{
  "n_layer": 11,
  "d_model": 224,
  "n_head": 4,
  "n_kv_head": 4,
  "head_dim": 64,
  "d_mlp": 640,
  "vocab_size": 8192,
  "activation": "gelu",
  "norm": "layernorm",
  "norm_place": "pre",
  "norm_eps": 1e-05,
  "positions": "learned",
  "qk_norm": false,
  "attn_scale": 0.125,
  "bias": "none",
  "tie_embeddings": false,
  "parallel_block": false,
  "init": "normal",
  "init_std_qkv": 0.0334,
  "init_std_o": 0.00714,
  "init_std_up": 0.0334,
  "init_std_down": 0.00714,
  "init_out_by_depth": true,
  "optimizer": "cautious_adamw",
  "lr": 0.0015,
  "beta1": 0.9,
  "beta2": 0.95,
  "weight_decay": 0.058,
  "lr_head": 0.00494,
  "grad_clip": 1.0,
  "warmup_steps": 471,
  "schedule": "wsd",
  "decay_fraction": 1.0,
  "decay_shape": "linear",
  "final_lr_fraction": 0.0,
  "batch_tokens": 32768,
  "seq_len": 512,
  "doc_mask": true,
  "z_loss": 1e-05,
  "train_tokens": 201600000,
  "steps": 6153,
  "dataset": "wikipedia_en"
}
MLP neurons of a small language model. Each row is named by its layer, matrix (up: input weights; down: output weights) and neuron, and shows model dimensions 0-223. Each number is 128 + 24 x the weight over its row's rms, rounded and kept within 0 to 255. Numbers have three digits each.
After each neuron's rows, "fires in" lists the words (lower case) most often at its 100 highest values on Wikipedia text that the model never trained on.

L5.up359:165120156087143133152093110105107117108144169138114151121131155169136128138105134148182118142155145137131091131115101124118126125130157149127127130110112164154103151148175130131133161111106133112127116092112129080169137085138150104167093089129107119113152104147152159133122160118039145117142130108119120147132131100111109109116145115140127101129112143131144119112160119100150086141143136169131145153127127132105103123143072135150123137111140190163137119090130121141087149117156117073106188175111132117117121132099142107095163159127127111128120153153145123114129182104108100094100074160154076132116144143158092129096148147094096147117109135165123118105163133149139106125163
L5.down359:096139135104117134148092137117140130137113127164114114116124163151162138147134091087096144143078095131142099122114101125145153137125153135127121120116171150094144122117137169122128122140118137108125129158130165132102138130136184130135142100103098069121145140116091136203150117139134065150102156123157121143101113126137123106112091174118131132104119152151094145184110174147154146170113133131142144157131132112157116172107133118111152130126145131108141116114171114144165137120181117115108094130147104137135106067141105124160081073104143119111132092123123144135116114160123119100107142097163115135114119117129137108087154123175177097165141129175144129104091169145157127091109
fires in: "of", "under", "to", "after"

L5.up91:081112085172111160131136087094086131190103155098151113143098119091145133147118146153089160160137147142161120105127133133110079099118155131152160120112156105159176117146132144124132170121183139075124109113128128133156119151083144098116083133156088166107124132143096118151130121111142137116126113154166110125125189155191125142104120136096135118106146099091158105143128122162125094094135142124134088097100143140118086167124087105170160127123120109159107114170125094128123117118165132116152158142139122128137124136114151081102179136121119135111133156115068148125153116133139145115126122133117128171143132102112146119155154136134071148139114134131140134114106127114124122122130
L5.down91:161161099117138164108138133145158121079110142119156133096138110111108091124119134122062087084113115145097143147140162139143131113134110103105116148109113136108100096126134115149097149156065120151147079139109151124149129140125142153152115107127152133111135124156128164092154149128157145114122146141141073123108160128116160126089112111141127126133090156184137166105102114101147103100150149149115124082144117107158159138154142119075133110141158131116107165112106123138129136103121161101108093116129137058106164182120126168166123103114152137111159134132160125153083138118140117102122152122173145140107123145162135170148075157145143103119169146148124104135153081146110137109131
fires in: "of", "same", "this", "to", "highest"

L7.up362:081116093133124110126172119120127170106138127109143158143101112118116136134128102148121110099114120099116127115129130137135129128116156126104139133104157130204105133175115141147107140127148131138157120086142111089123107183122146141136114134142124134074187125106125096122121131131105149084103114130145110140142125145076124131104115129082127124179101140102164137134082174105098115134119160145118130114205098172116102140146107154126111126168125107159136124126154101095072108149113101073141171147159103094145164101121128133126136148146143146109150125114127140192131176111128127116206107118130140132142114149121137153165113137164162121130146156122137128125112103116122113108081
L7.down362:132090139116122144132122115112140150177124121128128111117112131147126134136123130147163082158147107128112094110129156117148165111108111117119094121123134153145153115153132136133126124110152093121117129162110135129159089105128152142134121106106097128102135138128141165146173129105162137163149100091124108155117133164098153158167109132153109130082119118148118137120175123135176109119082144114144094114119147148141139112153104176150080086092156129112114113150189146160093145147178137101106148113159139121150119132147120128104112156143070110100187134166101090146154083106088085117132161120165121140102105161132116128131114093094129090161117089111157115115094122090189120158113
fires in: "which", "that", "only", "finally", "never"

L5.up401:087132129169141147154089143087100134158119134117134127090123150119149122156133104115102115131125153104116112126129120166140143114166136131141110134114154112161135128104152148144152168137167123042163141138107110128120119112103086139117113133123142178131153148101118110118118111163115099088129119113081102116125172140103112131119133139103124111117180148116152143115096148123157171135123131129142138085117173153115108144139121105166103146165129143125104067101132081113118112114155085117138129145123187074126120150133132100138148115098127161117158147129151131121156152136101133134137128115202143180108117107146136139110168131149142139162161151178153123131096112129153056118125
L5.down401:132081167148141125128157150148094118137116142146116142148088098131139156175120075145135120147092111165122128132140145146130105163095113098152135137120112157130115136136146126101116081095140139135093165148089159136081152110175165131163195129135151158133107122130104131091167140128147105169121108074124169117124099120129125123120100156116131105119131120131125108157123124162109137087142145139115113120102091091122106106147123089078132115156108140132151125151087156158123130127147167123122140103148101093169140122173081118150127096156141121166097152088119116129081113137163134097137108133128137095139146104078094165110087150124108125110133138110122112128149144146119165180156
fires in: "to", "and", "or"

L7.up536:127084072156140114148120118127093189181090108155148136154139102129130121131152166114145126104098140105118091152077122104137092121136123117103113151107137130150147115141170124129146096124108121084114137137102116108123158127102129120140123184151105139113130128146122115122117105128098118121118163098156101151111110122078123183140160102105124147124159130140138125104125165116140153165127142178152107160114075130152100117129112107175163119142126150157137111196132138128122142129149162107143130155100125097108175182069134093104170149126125161089093090138098131134112142130134129088123140140172120131124099142153157150121102112165133114134111107131111122133152127118142143191144
L7.down536:135106148122143182095158169125113104154123116107141101146123127123145111104179125156137116087169121097118141154101097102138148109126097155086117113138168116137129163135166155148140106177152112123094121169138125126150140118114132195109133136151113099161135122162131160127122130112112157143141114110132148124137136108121151121154105139119108116125142126120132139114154142115096088142080051103119119079146157150122106153112091132139128148137090106112128141102129144136156100117134120155136098122153132151128123133111122147126104122141000101165119170144133137138133135137100137141071126124137109133103179099119132114129123140149161135137123118135154144154110075158121140099134
fires in: "two", "three", "one", "second", "five", "10"

L8.up216:116151079070124082154121155108115102132104110091118135125161141164118156112163148118173098153115200091155111118121081108107125161169167114143138129146121179149123111121111121125139152120144149118140116082154123109127124177081108094155143139151135124132125109168161147080134156163106150138105115139129129145135149090198150128142138094145121130113127112158095122098144167138144139095125144121135107159123125135161123199151114124132098154110132116123142135131130116073167140093137138143085158080154142130123110095090121115117152105146122136104159077161140110105146173131108124124148122142135103105106118142103122140127124115151128118152134137128149133095149124169147099109120
L8.down216:122127113172141142138145109146085146115125100109110128098115130134103137125123123122088153141104138148124122093156144094123091079122112171138127196150162119134116090157137161136122117136130115095131092099128084130156121166138095150137134104137162128128161090125111117172096127136131124116139132148136136168158122142118139129116112091117112151109105172102108173152158102103131122155143129097146126072131147115139161079165105157137144155120163129173102153117136144129089134172146094148164131169120125117106149134134099132155114126140067154126121110101118166149121127152138152116150147124114190141185101109093098115135132125133125146084100118148121120133094112090175164129070
fires in: "some", "no", "any", "a", "one"

L5.up376:108119138114128115136139151160108136151068118140129117114107148146146084124083118120130165088106133120150114134126160093149131126145133091088150148127163112163121170143076125117092141143111143126150099098136115099087131132128118123178065122117093123148142159148152144146146131083125111148134124136142106085118123127140107113104146148150139098124123193141106118096124141107138118157169142141118121115099167116150107172128126161113141137145116100139147089161097097101168113141107109136093141133179105106135132117084094092135174117161147139114137148092090157149163170117154107090121137130181070118140150118112105142149143132150164125143152139110137173151067148130130130120115
L5.down376:178075135103115161091157127076198138134135141148141119117102121167156137136118135139116125189131121095149132163191137130109137124123127097108172153101109128140139101127134128141133109125147101104106165148107120128131128102130103131123190120139112133147102105113113116145150127099129115107107138140122086155134120162139142119140092149090181122125115151146132097189145079149095128161120137096103107154138121099088154127132130121113098082131166136123108138143120145175143131083154115125126149116129128142130142117113139163101081127132138094110139130138135050135129127102136132112131129145110144119152081160120142106164107085157079126151146131090132116121117073165162114118139
fires in: "that", "which", "it", "what", "there"

L5.up276:104088113137133145175123098129105119138107139102149144123173164130117144130171157124143122152082138132139100095119089113101124135127141136139173107091150127141121119129087109140142104129128135085150132153123121100137135143092090106148131161147117067142111112140170105074084133155141161181128113090124162109102105138117130125145121118112132139165127147122071127144140189163133138096133147133149112154131114145181107122127115140140106126125127131125145136114138105096129166136128083079112164127103173108120092159111136072136172109139122151095138087095143121141164185116122177124153104111141132166129091152118150096148133130139115166141127132128124139080162135151136086150117
L5.down276:163126134103129092141120169077125118134117136113102093131120102090159107123087129144116102142150124114103147149144169123128121108125141164150109147142121135131129114160120101173077106149172141173135154095162114099066115138139117117159096120141156112114127095160104154161161111064112110172151152144132136116101155117115129080129134125150094141130118115158142149119108104137116108127135167128095107109161126122108127162135121116136143108106146150129124130137162132114109142152153136133139111089113109154129126116096124149095138190172029137122116154096131165139151090100142115126104109120139142124175117128165143144147119119135123173102153124120112075132133097102141186149120
fires in: "the", "in"

L7.up92:100141136094139215093142129095124147169128120126151185137119156132129132121137136123144128158159108047119102127112121104130142092139177133111129128130084103164121116160130097141111134148096139112153087083102122112104131122092142107171079146148104122147122102134135140085143108123102142118094108120113098108125129111136078124131145162126159122127128158114132107103143159128105166134160160121097118131132084123136093124142136127140096145169129125153135112139122108109155140145094129097153136154124147118128124136113189103124155107131143137093142150135144108112156153146094159100110098158120095125146105175118101154141154095079117177136119109161123160108176106126124082158133
L7.down92:079142108148112125131159118117128119166091175130154109131139148069167095139140139156120105128139124155164125104113094180142143098141107112135158137099111150099117100166112099138183116148112085142095134116135140158124100098138146128138157144169088106149098112131158131130093101143147104140129117143117103104130117093114131153137147117100140154126132159158139129166096165169135104130115146103162143103170152119082145069093129151124088161168072143115130136105085138124108141141119120127156113090159119111117076136103138140106110099152124081144101143141114135128165142159105144172130139097135142148104099132100152094160138105122157112153128144151124144143125143162150161171127
fires in: "after", "to", "before", "january", "october", "april"

L5.up43:123116093148154132150127143147102158180108152130124127130151092118113130165120136128119108151123141079106097074125123134157109118150134149166123133083100095183130151117156117089159144124130124146129120083119108126107138128141093137172103152137116152083133094121183105164119129111125136144155140078150137132106144128101091212131152120138104142139176140149108117082069137095161162156132128127139162142096115127165129142137134144136207122140125098166115155174141103095133129096125106156145136129138153124124178112117165067140161119087143167104151109114101115134125102140123146130131115139122116134151125101108112123132122118119114125121089134127112117122139095104107101106107
L5.down43:146148150129123135183155127124109143114106163157129121124139142116107140117143122109095123132146106118163122097162130150095137148144099136124184096141159141157107119145083125137118123120112117123106163128140114166120133139101157123142181104141176100103126104195142129160160107168126123143162082113110095105154108120122120143085073117126124146125134110118167104128102169091085099135102142106112104096126065115118173083096120150155110157145088107144151088125134084100148152134110102103127120100138124126128134141116156112153147130176139144173116082148119121097128141121115153120098150130135166110143136122136129086144153148166118121091108085146105108162171101139142160117142
fires in: "first", "number", "second", "top", "two", "than"

L6.up124:088098087135137114115120107125114135164124147124065149123136129081107129132175127078132140141107123127132108120102110097144084140120143135146163132160148119144096146129124129124119110120154117106156143149121107098125123125107117122176111129161136123134117137154154180104099100144145146143109092121147097122154196126148128153090111115106120109128173132132128134142078192154158121137179118158110120101144146137122112164100096108121126119126092105137132182158158131097128135111093084120127167130161116089133163148128139102119142093122131152113152146103098200143146104138123164098142118115117124156142101088080106143128128104168090151143107134092128159065129142134141121153125
L6.down124:114142155095124143132129135150138087133128122120142140127112123192145130097162120122108139119148176101091152103165164143177107155119137152119097105136133144121091086090117118145113128129087095163132152105166147087122123130127141152148125157164139131098161100090129123183174153132097128105152125121167131130179090132123135132121100137106101157109136159164107143146148161113120154142109135171085118115147126074099154111107110112090136132151159098096132119130166143120128115088145092113120180135091126114138128133141093124137128130141069087123148114174155090137106099155163122116127146106140154101160113133118120082152109160099128128097130156122163115128105151153107167142121
fires in: "to", "of"

L7.up582:077138111115091138135137108137121154130107137092150139115174118157130127116150150132129119137135079158141093138144108131138139109132138123141127108106118100124093151092123136147124102136146119095157109104111070115161106105128137130117146186151118121110113147115067126124100133106126134163057116121149110144125131119154110140092085169149130138144137114126125145181139116139081158107135133144106112140166123166050113169135067123129073152128115116139126128157167127130093122176120116140122125136123154092129116148155122099158140136147131112099143102120110117154123176148091163045150092139155160169131097161137122134120114111147120124163102107113139125092124147123162111142137
L7.down582:105146139139149152130136106088140142144114142138123131111080168107107090087129147118148087116149137144150160167125115157100098141115141169171109114138138110104159117130127160142109133123165181101103138135095160146117117152110098113119125118091149127107107120107085106115152140138148156119110112133145133173190140132102145126134112125147164155115165137121117109147135158162137144094085138133115084118131115139068128146122136131135113108115172114149144134143164153125097098145125153115065144124131094081119121145114144130074156140158076147135102110122122132137161125106145148119147086095167118104162134119166155118141122071136111067157157134151136122150064123147116104102114
fires in: "in", "of"

L6.up547:095134139071122156148111106101103155160149138136060177090129136180150103117144163088127138101119123189133089149146090072068107124127154155133148142114169140125065154105140134110088159097101137072128133179133119116154108118140094099139139150151151090151112119134150168139134125131133145156113118100111144149119134121111103104144119132152127141133137157138130119100120158102138122163147139166137083086131138123143111112106123157103156129113133111123138188119150149093138129140126117156153159133133139124115123137092153094128133144140109143089133110108166130119139145122102123091165085129151101126130132137109108125128136132149113152184130122105120126097131132120120061158126
L6.down547:122158154110132127127112088165148164133112143105104104142117097118125130117090153142139134174129166110108125127148140142145127118158123151137118154119111104153111126107153105114108086119138142152127121122181120111173113117115097164147089120127115147110153095083107078143113118110097144129141101109123139118108154147159104098108127148138098126105147156122101163162133103169093134147139109134131123086147134160133124114130103133120173129123146107118101148115151117096068117109165148126122134151157129116136123138119172139129080168143005104166146127127128118139141119139154134163093127154126116184118103135141098133148083116175152114161129112093136157105118160080158131143112
fires in: "the", "in", "to", "on", "for"

L5.up599:093125141129119169166093117135105136107096127121102136123107098150129156116144112114146144146127160094180119160129106108123133090123169137116104144128136126148142139111120109095122156059121135079150126094134129095149120140112117119149088142139068112117150118147127165144142134123105120144132111138142179131129114110142120143077116171183126115154130143119108116065172143147150145104134161118092167105160108202141138171137125103115123163092132128158096090137144082105081100097152148108143125104146125092147141153116127093120154135124119150128153134104122176105160136150134123125113117145156115143134153102140152122117130085138109139185146101134128153112126122131148067136173
L5.down599:162133143131127124138149145116140114176122132150147121138096110053152126119115119160115113142105099131090139108123134074161117184145096117122122139115148128172132074144142116153114114149146149157142131153147102156122102125116144091096158107143156126154129098098135143118093113074136093127132135114104085128126114183108130142111128074069115156108102131159158071167118136130141122122149136166144106164123157117100111097149105108115135161138118130138116146158165097108150150148140086161154127150127145122183147141135161172133126109134123102113136127172159117070121137120138162158108158105112122141098109114135093124107150145137128111102100120122174119108142126102173159149097
fires in: "on", "that", "in", "of", "along", "during"

L5.up400:121122107119133162159123135111098127113088113108155124108104144121123132146083124162127137092162087128146087149136127128142122098147117104093112169112115161169066126133150077148127099159084132106136123081118122119131128154105139135096122102114122086142151136184116130121127154157113111138111116094142120102173157120107135134137145150088084085147113132111146113143092135131137134149123147142126113132146106162119118119158114133136163099148120108146133108089131169119098167142175129131149113184122152111124070150108109123122155189132140096131119109172148136144153186076093141148120111126143124099085110126147175151129162170125148119130116157115131161117112094119084165136147
L5.down400:111120114168143147128120111135166118125119102142126153129139141127089125170134147165178140145162187090133096131139088096154156117124098127116090131111164168136090119144139119124114131106134121108139136167157117101100113149135060137120115128135113105132103136127157119103104131171151158110131138109123158227106131125100145132143165094119143182127160148113181127121136149112135129101175147093128104080108105117124154115166119152153111087148146122133132098152145145124097154072123104116140155153128108104107126088113158116145094130126099101121131157146147115130148124115114130118131166110103149159140111123143133146151108124115100147049115137082121120103123084127146122121105
fires in: "as", "was", "and", "became", "been"

L8.up540:140158127134131160126154113115104185119087117115146117096115106122163138145137159147169138158152142116101090129123095116171114138120143114126123150124129149158164141126145143120108102111114138086127117136133117156163126120092133126107107140140122149139134119128133134165135111112092155098141092143117121151110167131094134142155167101103075129142145121103107110098131137106107145134121166133113086112121119156126119114140119183134115101105094155137044115120149083100099093138110142138127119137154127103122150113106162069124171135087134134074167129131133143116072121155112151109163127205200164151145122146097153153164136125134112108110157124143159120131116136104161096099122
L8.down540:109147117098139122152152134078121093129125158103108149130117125125105108129156127125084138176096126141102117111115122131097122143162158142113113164129162131116171118141129118147135125112191122152116175130122135112131113135108112140160115117224162118112129156119122143136132103153161112144110121095130130154167091165110144157115086055115122093142167169132134135117123105137146111128144161100114129097151153140132173147135098138131124129129134127137188072100140138104111127112155149141114101108128124113123136139079076121133121094151054131150114159123111132164149120140123120117104095122164158103169158137144117143149113130153128100105114117094133125128126083097163105163095
fires in: "first", "following", "early", "famous", "third", "second"

L8.up621:096152186145123115154115163096122166152138179152114136102083145118142123141089160163139141073104086097141100128133132148159137087130142113111111178123165095137101155154084142156126093120091127106133118100129117103122111135121138118146123142120088093148102142119153147121133130104120139145109117142144108129143145142125125128148122111113155114117089175093139123112148130094130124084146145138158152083144137157113131128107089111126140111182101151156150117130117120149093073093110101137128123140136110127133120159163145069121165145178139151123134159140169141162095148086161130076114115132187137093157119102129163147152159107131108131144140112105160130111121109131146109163161
L8.down621:124095150118066062135084116141153136123101108138167162135153158136094123121128074110128103144107108134133132148117134134120169135129156137117110137144154155154123156137131133169115083084153142133183177100075129137119157138118141179112101124111143100092129112116147119120168117128108125124104162129074152129096122169117108155128145120117131100165112117134157111150149095149117141102124111149117093131112138106092159149147127145093135093111148118109101121117132129148086146111107109142149114143135131111145138151138132102133100146160124115086144109117109149149150114122105103166136104167119116121081152169117122082144167101100128122125201137083086130127172135168149126109099
fires in: "which", "who", "and", "that", "it", "she"

L5.up137:071109122091135165133118138109166136122106106136126119139140150100137114106124125154154124175116094074166123160099140126090143095133140104147151106122117112123103155114130061152145146161102143120122111116121121086130140113157131111148085118136110098171140098141125112107119140150099130117121114110135153137140168084095103146117160138147096114099104135137078105134140155162124136130161147147083097127120120137118109117099104104161163126169119130155116107082144109102126167090116113084139098210122162132137138149140129109121121143130121137126138171145158113135151126127117126147106069141132117126112147150133148161094183079092153178117139145165126151126172112116106093130154
L5.down137:120106170119128157109143144093125111140119114146103100152137123091171082120114104126100122116131108157135147186129138137113129138155128130126132136095108125114151108109076122130104137129099135113078138113183129140112129124155143115158175103154109079119135130116094137122111141122183117125123123143124163131144145066083133085109166128146121159140127129133139124159132143169108163115104169134154134115185139138084132137121144116136130139199115089126114150102083126093092124136103146138069153155127140117149102119146135112087120123147118142151105125109168127144164126140127143197088116096146132118117132098110178093136185113134171125163159131150102113141153116135142121157108
fires in: "to", "after", "began", "before", "starts"

L7.up156:093133104123106158111104147082102134138133108119100161103112142156108148147126097146093129133149113105143121127088165126138124111137129133125085104148125128129145175133131118158107121108112147076112167109094119081132144111091104124104121133129101123124132115169148169132159131129172163132132137126098145122146111119093072128126117144129117103139073111117165070108149159158179118116137149137105137105146131121135097142110128173137127176150121126196138136140072096074110145116118126104117157126126137115137125137157121123166156139176129122109171176130134119115126173087154152089136090147158135137120111089152162163104149122137117136163156120142149140101135107079087101154134
L7.down156:123106130144164141107174136103166094186149128158123121164186134104136084111162121112117169131121107123129098099105122124096143158138104130108136134171136107116128129113128103102154146150148130165147133133129134129099088085116161087168154124139131131147122096096136093130131137135162102140158136141127150138102128105116099114171101150139144118085156128137152123150148178121120114096121163129126118099116111130166167140143112111103126147141104112117150132121154080138137107191095082147157097135158101132158115073118126109103140115121139122145151130110125119125121129123125112119078159070124171114125103102100099107114133122119120179131112115137070169146162103087125182143165
fires in: "to", "before"

L6.up277:137120097137112144135133091134116137119107097124179136140154122128128127162114145127163149141163110138197108133107147080139077151122137125138146145111143148188156140155161133079113114128112145112134132142112100113082099107108125113133132150176082109134144114191113122138119116120120102109172127096083089124143137099132111175153131142122127135145114128129156100161121164111093127126115134135145104136135107149193132094115126158129089143114134113157156097150135131108114075114130136175106126125121146102152151181098133096134135137084138190098102111126137097122105090158121106113093156117141129166134124094100104158108161141147107156108068109151127113139146142114158152111142
L6.down277:109127141111127100110134100128147138103085131123142106134140134118131096119143141118126098163139140152143090117129185113149118106134158145096119140130112112128130116170132122181082129110105130136106165120127138153164136136151133160160109131100137085137142147150119142141105066095140129158113124120149107101131100148131132126113168126153136107134113150133135132116150133127161124194101106154107113072161140156130126111130085156101157087123078146138115169079115138154092171134167121087145113104160117139163123136126138096176082085092067132139169106110127187156126137135098073135147143120182131120123120131121134099140115105128107122120140124160107163159102108181133139147129
fires in: "first", "highest"

L7.up85:115106153113116118137137111141105154123103120123153121143112099105088085140132115098134148126115102081121138124091137109167113149150128148079154112151121130159106176134119111107136142120109162142168149126108119138095148161142117136142070127153063079116163098131187145130074128156108121169078113109095123147090150128142119129140136139142116150158124143140123114124121149139104132117178144126147168123145133111131120181125125120097148133142125125145143085123098069076085108095099124134155112130126143115113140168108112080085118094140130154062145113137171166140131182124111138169095130133139113109169112111130126088125124108141160167139113132117135130116130091115145145105118
L7.down85:114144149106155147141124124135138165114146129107098178179118146098091119135147134174113102148163132108100117148136120125134142098130153119119134111098143136125148148131141138103145111120108102115118118123114126144158113114109145196105136124145124138111101122099116130124158142159126162107120123122128131101137172155098119128118134163138157107138131153095125100121129138161175161106102044120101111109086131108102125135145087134146096093123161132125045189124129162117098183129152137136139148148116127099131124110129140121114173132102039148119124145120084168092162155094108146155140114132121141110114137119093109142068165117127121147184110146137111124119099153119130140132135
fires in: "he", "which", "that", "who", "had"

L8.up408:098116093146150143118124137129153124124114169135139177055140151137138121111154114143159164169155151146130113111126124128110092092113169124100154098120153104128114116143107099129149141102123112112145142149126114091121156097052114120171125179157146085128117125139156125094094112135138132132099127123122166106086115149106110124112159138109158143151130102192141130114104132157162147117147146116113178120133146176124116153119074137120131146162093121120117155117113161067094149117100112097142128135131153119106109115142117088108139120137137100103134150086129122151146135135125159112127091116165103147155147088118126110138144094128129186121129152122131103119176114104142057144118
L8.down408:118113128135137134109139153082156097164118104115110124154149102127140127129120125137151170161145133092153152106112085146121112131142148150140153152129167143127128100162091068147123095157126107157132134106123175136133066191131080123129106163203117122128088119147151121130133152155139123142125129132095158135180144105099129116161126116101120148102124165146113141186126128119114113115132170121118150097175137109153093154119122111101116117148125137120134081135127139083108094146074086110106116144150158099141107157063128133150111151118115127137129154097121178118162112144097117125114101101137125120145120086108135097096129136119159147140152163144143136137099128134168138161098
fires in: "to", "not", "t", "can"

L7.up503:112112128153118174151120126114153174153134110125139128135127137147144110137152179176136142139126080132110143142077168162138160061151146108117107079167105126151089162108132112137101121121155108104149135076113133113147104121132124116112115173131115137147134134155131120132132165126160138150098104085149127144152165112094153088151132141127123126183126114082135121158116170157160097121120152159133102135130119120144118110154121104182115136133116124119127136114130173116104143154139131140137080107069149079140107113112126091108120165123128150139116147168109121130130129136086147134083116096118124129093136159113175142115196131104132182116123098157133125118130104134115079154107
L7.down503:143097129150141086106135147161102090107155142130126100139110132140120110116121100127133142133155140086126115137080123157124131138143145152105127086141147166148143115111109091105099148141104153108100169164122182135103120174140131133114105111136116102141130115115153168137140137107140068124152116144143147160116139163112140105152110161155132186073106186170171138122156087130077104056098108121139110135160112113173138118159111104122211113130153113125119114157133126110114106172138106120126153172139139104114138109103118124096122115166110153122135118132119103128110113140138107134081102137109071108159107149143134099169103145151154137148125132133101136135126115159103109140131
fires in: "was", "began", "be"

L5.up469:129131131095137134172123135133112124135176144117111132111093101160153102107132167147123148116111134117144126130101129132148088121144156123188150164119151145117124139122151116092129154113136119073176085084126117109121135137117098119113098136133110079120140086168135182113137110113066126182124141114148079134134109115127108140134149130143128096095117173104135137086147174126139120207175127111154128106112173138110143173157096115098125085102132120140139108112107073113137121125154133143128105125161109133127162127136161117112150100145134121103155102168133115151158143145116091063158138103146095135161137123115137133137144125069159122145129130123140162110097126118139154138104
L5.down469:062086109134118120153126126080115129125117155129159133132132157095129127142107115145142133165145159134101097106114120135100158149149138111084158134117121111133127105175116107136085126160151151120122157128150150117075108107123117151190134110097133152106100184132136100128137154194116117110095077112118140131118151135147091089109124139138137135137120106121091105182138109112116155075147144096100093116116129111165115131114109113160121162116138129099123140154117148089097129121134134093116130148088159102143128150128132128132156099081077135141130182119092176156150115117109142150151144122131139152149092149137159141118140099167172133106155143122130122118147180126129102134185
fires in: "in", "for", "as", "with", "on", "at"

L5.up506:123110095126143115144124088121067104142124179130163164121153132132124161133128129137138137166142139123094086151118123131106106098144147124125114114076174069152117125145128107132114100117111095114113121122128121062129117174089155138118095118128098145106134167141120105101185121140082132090111060138151118107160184118108101159129144165083130130173140152128129137145099176113153125119133141121117141143125157130129112152161120122175135097111110097144124127148148108142167125147159149104142144099105156149125120125104120123119161161112147089134142119158120165133145181109147125136095146096136079101134164126108140133150168141087132113146139130078146166115133115127125149095131
L5.down506:126097115082138111109088108143134130113123061164103122128168153109146182129134137135141092147106120145155118133138140121117130085116121112122084179153100120122120125121143133134086123122101075109139078146157172139119126139111111101134111150103110109145112100116099131137119096137140174119152173124125118137140111144165145098145119100142161110141118152132128146131120126114139146120140157132114133129137092111089109152147138123127172101077172154167096152130107105113098186144136171135136124182129163121094139118124089143133143120154147142141155130120089099122103124081152095077142130138158129144115124117132120195190088141131135156124116126072112143145131104176121102151096
fires in: "as", "a", "be", "by", "been", "not"

L5.up372:118134137092137140125104115132101122107124141120111135122131144144130123104127153079142091147155123100143136152129101123147109141096122104094114110158145149142137102138132146090145163132134122110172116116124136100153153120098109114110105112157115110054144098164127133150085139124071141123123147118083078114095136087150092115127155120159122130115130142123127106159144163133127183157133129127110097100125133153133088147121126156130080170131124134139106087119108070126151123130116145157104113208165151175125129174110183093113154119160144093112127105118122114144112162163116178109136084160151131153133146162124118101135133140094158131128166123133136129099134142116204132110123
L5.down372:133144135126123101137141138147092168117112136127145152183127117080134092100115134152127140137103118140135092075116129144077116119124145154148138182136155093168099095118105123138126102144167105149144150151125153160115151131158122134121117138117095092154142175125121098121138143166129130086151082166159151142120108157141133137083134130120149114186136150113098129119140093156166151103145124088130148137172106125170145160119113127117165092129136126116119158132134141115131112153111117155109081139097119130083090139102108108163107145136134150156121138110117118126115115106139134147143133113083095078197090130149110094125098107176113120108128137144094162146075107117080094123138
fires in: "in", "al", "such"

L6.up173:085139119120129176146139112088103134149135113158130189123108125130121124159172122101131100157095110162128127147081099134122142155133122132161137113110133107084122127136139143114112117129137160099156151131131109099095156152153142086108106140117146154093106111107113155098109135117150135131123111083112113131190155064124079172110127111103126161148124112139107154177144142127129151140125135096109100136121186128139111130147105145153157125110119095165140105126111092130115088119099063120124139135169124125118128152170146137110125105122116147096151157156148112151161125152111132085180115095132099134136126134120153117111133062130125129157119117103145156102195136139116088160096
L6.down173:124132150149116109132111139176153058152116089055103148122149110124134078083131106131111172151111116145152148095119142135147135117141114142168099125156128114083117115122123119130126145146139136119133111135157134132085092127142111147130118112167148105103147156100141091127129083127143141178117099113109186114145150106116128109125089108158137131125135150133083143129133144147112112162088109100134102125122158102110152111144108127128109159144160136130109089140130139106109123113191126110081122085129130155193130152149115142160115089118052144120132109136168144105144095168129115160136128139119162135137157141156142123127153128160137130177176103148139135152128132107099108170104
fires in: "in"

L5.up348:042112170129132139144095122100133140146171156134116124105094100154138108151115101087100133139097102152170146127130131120154149114144165116141155147125120119147104148082111101129102140100125114109170130111114104133120120093148123108155105158141112081108134103136123170135133127108130172147123115116165094124143128110160117169120116103165114127138120168137154115037132136124172104142151138133159152155171142124108129184121132107102115116088126117119115141099128100135110125068138085153127144130153133138117145170112168099131156112157128144088135113157118131090112118178130132111122091118147108163150145154146071124127144129106123131157157150117116162131099115152132087160126
L5.down348:109102110142110129144112139105125101139082104160166097140141116112160143125105136176158133171121126108081081136139132123146140173121111119099114116113130156136148119168113137134098130125146162131124162166163166155108105115142130148130167121133138138108132133146124090150135142096200136115108110104088143140113155134067149116121122161116121116121097138116089135180098115135092159113168149128104118101115100142121164097153127112159127110128120121143137128143135132154178114121114149126124136157092122132107083070128090157170113146082135091147129155083156169134145165103084118151131139134133172127131115099102164163086107149139130171089100131123108123140113145094152154119150
fires in: "of", "and", "that", "these"